Part of a small language model's weights: MLP 1536 SwiGLU, rotary positions.
MLP neurons of a small language model. Each row is named by its layer, matrix (down: output weights) and neuron, and shows model dimensions 96-159. Each number is 128 + 24 x the weight over its row's rms, rounded and kept within 0 to 255. A neuron's up and down rows have the sign that makes its largest values positive.
After each neuron's rows, "raises" lists the tokens whose logits its output raises most directly, leaving later layers aside.

L7.down701 [126 106 134 114 158 128 120  96 137 127 124  99 151 142 146 155 177 131 178  81 131 146  95 166 117 125 140 108 136 124 147 117 133 126 173 113 115  82 166 129 130 148 123 149 102 116 161 153 112 133  77 156 168 119 163 124  92 139 129 133 151 134 106 112]
raises: "these ", "those ", "them", "them ", "several "

L6.down244 [150 117  82 114 155 120 153 146 108 110  95 125 125 103 112 156 163 165 160 159 143 116 119 169 151 123 133 128 118  85 134 125 115 146 103 151 135 165 145 116 149 124 129 103 130 136 125 133 156 129 147 139 113 142  92 123 135 130 112 131 136 158 153 108]
raises: "college ", "school ", "secondary ", "school", "School "

L7.down137 [127  90 139 130 127 161 119  73 137 129 104  97 124 134 123  96 150 101 140 132 143 153  74  96 155 137 138 131 132 194 117 120  93 104 121 116 153 151 137 137 118 120 111  92 115 119 121 145 110 103 131 144 105 100 117 148  79 125 100 122 122 144 203 118]
raises: "him ", "him", "them", "them ", "her"

L2.down1202 [ 88 130  83  94 108 133  98 173  97 151 111 151 153 121 142 150 138  97 135 153 179  90 127  83 117 114 109 123  82 133 178 102  98 134 102 147 141 162 153 148  89 134 151 108 128 168  86 144  95 133 168 161  90 139 151 127 164 124 126 158 114 135 129 108]
raises: "ics", "ite", "ite ", "ics ", "ica "

L7.down51 [129 115 118 127 104 129 134 124 114  98 128 147 125 142  70 156 119 113 132 130 151 136 139 136  93 161 109  96 113 154 128 181 126 131 130 119 158 124 117 128 157 129 101 145 169  79 148 148 115  87 115 125 123  84  47 191 114 147 135 158 124 114 124 132]
raises: "naked ", "him ", "them ", "her ", "any "

L7.down128 [108 103 126 107 131 120 109 150 116 123 116 124 113 131 106 159 133 114 143 115 126 157 149 133 141 105 103 130 150 181 178 105 140 130 118 122 140 123 132 119 140 125 115 119 131 102 151  80 129 110 139 122 104 141 129 114 138 113 113  99 124 110 163 156]
raises: "him", "him ", "fellow ", "her", "President "

L6.down20 [115  97 157  93 128 146 100 126 134 149 144 139 164 114  97 128 137 104 143 162 103 130 130 143 102 194 116 148  96 164 123 167 125 113 132 127 119 146 179 150 137 136 121 144 126 113  94  92  80 116 139 115 123 152 109 123 167 130 171  80 112 115 120  96]
raises: "tiv", "tives ", "tive ", "t ", "tor"

L6.down94 [105 147 153 139 136 170 119 174  87 134 172 116 119 118 150 142 105  90 104 126 143 127 114 150 128 115 129  73 115 198 112 146  89 101 141 113 110 123 134 134 128 140  93 108 117 134 147  89 141 114  90  97 119 143  99 115 138 161 157 176 128 150 138 146]
raises: "\"", "“", "he ", "there ", "of "

L4.down568 [107  67 100 152 127 163  94 140 138  83 126 172 135 140 158  86 102  74 123 128 111 102 123 126 104 128 165 116  93 144 135 145 123 107 141 115  54 144 173 146 131 106 125 164 134 121 137 138 119 154 112 125  95 136  71 125 145 101 120 126 143 112 102 132]
raises: "whether ", "why ", "control", "how ", "its "

L7.down321 [ 75 109  68 123 127 111 128 141 124 124 151  92  82 126  77 161 121 122 124 127 110 105 152 122 121 104 131 117  96 155 106 136 170 118 143 120 137 140 146 164 135 119 119 103 112 144 121 137 104 129 123 128 146 106 136 133 125 131 135 119  87  91 143 120]
raises: "Also ", "There ", "Another ", "Later ", "Other "

L7.down1461 [114  98 147 142 149 117 126 123 132 123  95 128  86 112 147 125 119 107 138 138 150 108 153 148 100 158  90 137 132 179 110 144 121 130 159 140 120 127 157 147 141 147 117  97 139 108 123 149 123 115  94 162 130 131 129 149 152 101 117 155 103 107 166  64]
raises: "if ", "the ", "whether ", "its ", "their "

L7.down387 [151 148 110 134 138 143  97 135 140  86 137 144 135  90 128 148 159 139 129 143 114 137 160 137 113 113 138 145 152 101  86 153 123 110 149 117 134 128 136 126 171 148 140 119  88  86 160 119 135 140 145 156 108  68 137 100 175 131 109  92 133 144 121 185]
raises: "others", "others ", "other ", "Eurovision ", "its "

L7.down932 [151 127 113 128 145 117 143 122 112 151  93 135 127  93 158 153 126 104 118 143 109 162 129 174 146 110 137 108 111 115 142 127 147 163  81 159 129 140 125 179 168 125 108 130 117  93 167 159 138 101 138 133  90  89 156 129 102 118 126 103 121 122 143 127]
raises: "them ", "themselves ", "him ", "themselves", "himself "

L7.down99 [133 133 109 154 140 110 138 169 116 130 139 153 126 129 152 138 163 128 135 127 130 126 151 134 149 107 154 148  97 134 104 160 125 144 102 136 107 115 133  89 159 125 159 126 108 130 131 127 117 110 120 156 134 154 116 128 137 134 132 152 134 136 123 102]
raises: "| ", "Political ", "At ", "== ", "In "

L7.down894 [158 118  96  98 141 154  89  99 126 144 106 139  84 142 122 136 135 132 120 158 106 125  95  93 134  94 128 119 126 151 157 100  97 107 144 159 119 141 144 119 155 126 113 130 127 116 124 113 154  92  93 101  78  97  89 113  91 130 100 148 133 102 124 162]
raises: "you ", "we ", "your ", "eni", "You "

L6.down713 [154 166 137 129 118 208  84 158 122 126 116  99 112 141 151 132 151  82 145 130 114 137 127 137 134 135  74  91 122 129 109  93 130 110 161 133 154 143 132 150 125 140 131 156 109 118  92 139 129 137 191  81 142  77 141  90 152 143 108 147 155 159 185 112]
raises: "how ", "that", "what ", "why ", "whether "

L7.down751 [129 161 108 150 149 132 109 114 132  99 167 133 111  72 158  93 141 128 109 137 136  90 136 141 134  97 137  86 123 107  98 127 116  95 152 133 109 112 101 121 131 127  93 129 100 129  86 130  96 127 100 123 107 115  93 152 191  95 115 112 121 108 127 141]
raises: "why ", "their ", "this", "it", "how "

L2.down264 [169  87 128 151 177 162 125 180 145 104 153 122 144 148 133 144 151 112  97 124 116 143  98 151 137 102 151 125  99 147 142 136 136 151 108 143 151  93 116 124 138 135 114 136 137 153 173 145 112 151 144 111  78 125 121 177 127 161 103 128 130 123 103 117]
raises: "he ", "we ", "they ", "she ", "he"

L4.down1040 [109 162 150 109 136 166 129 140 159 115 167 143 103  93 168 118 101  96  88 132 159 128 133 104  81 101 110  94  97 136 128  89 120 137 116  96 145 123 166 136 133 131  94 154 159  92 151 119 152 158 132  77 137 150 111 102 112 114 125 134 151 120 128 106]
raises: "there ", "it ", "the ", "each ", "The "

L7.down169 [145 108  98 161 107 126 112 110 106 146 107 127 117  95 144 109 146 115 149 168 160 135 175 126 133 185 123 137 124 134 163 119 130 109  85 153 100 139 106  94 134 130 135 115 123 140 130 111 155 155 146 108 114 134 104 140 113 145 103 100 153 174 125 136]
raises: "college ", "school ", "university ", "coach ", "bad"

L7.down519 [ 98 152  96 139 105 136 130 130 124  67 114 111 115  98 102 137 115 187 113 101  98 144 146 173 118 138 152  88 125 166 113 124 165 118 134 132 126 156 130 101 106  86 145 123 113 130 120 110 106 117 107 149 149 101 129 160 111 105 117  91 151 158 123 120]
raises: "20", "27", "31", "19", "26"

L6.down182 [ 84 141 154 147 139 164 119 106 157 107 137 131  86 173 153 131 135 101 120 122 168 128 140 136 138 137 108 114 101 122 152 174 129 128 121 129 110 126  97  34 148 122  93 135 133 144 125 138 141 113 125 109  92 126 114 132 126 115 153 137 156 114 104 128]
raises: "Studio ", "Soundtrack ", "Greatest ", "EP ", "Background "

L6.down484 [123 123 122 114 125 138 117 132 116 138 123 115 141 104 103 138 126 149 175 132 103  92 139 139 137  95 129 133 115 131 111 156 142  91  94 124 132 107 137 148 126 118 158 128 139 133 180 142 144 126 117 157 151 107 143 115 167 129 118 141 111 200 110 142]
raises: "others", "typical ", "other ", "above ", "previous "

L7.down817 [130 112 107 163 121 157 136 124 170 131 113 140 119 121 124 143 149 113 136 123 123 158 141  96 119  97 108 131 103 151 123 123 137 107 150 122 128  88 150 144 161 122 155 128  74 127 148 140 104 116 105 122 112  91  78 139 127 107  93 112 105 119 129 127]
raises: "them", "such ", "him", "it", "this"

L7.down562 [101 115 117 132 148 150 156 120 134 116 142 156  97 118  92 172  98 129 136 163 140 132 123  96 116 116 143 125 132 172 126 130 153 114 131 132 156 167 141 161 141 144 118 177 149 101 152 169 175 111 127 124 126 118 104 126  87  92 165 132 129 105 145 110]
raises: "anyone ", "him ", "them ", "down ", "it "

L2.down815 [131 107 102  64 126 127 159 123 148 140 153 111 147 139 133 112 132 115 123 138 129 125 110 147  88 131 172  93  93  85 103 142 115 148 101 121 120 124 161 141 150 137 139 106 129 103 136 122 145 126 100 119 172 120 163 184 114 164 150  99 105 112 126 185]
raises: "themselves ", "themselves", "itt", "itself ", "ors "

L4.down555 [106 153 117 153 121  99  90 119 129 140 115 117 138  94 101 155 140 130 167 122 148  99 135 160 116 118 128 136 154 133  99 164 135 179 116 133 115 131  97 153 149 190 143 153 111  91 117 163 136 116 116 146 108  74 154 122 138  90 143 124 103 107 151 159]
raises: "enough ", "than ", "yet ", "eas", "modern "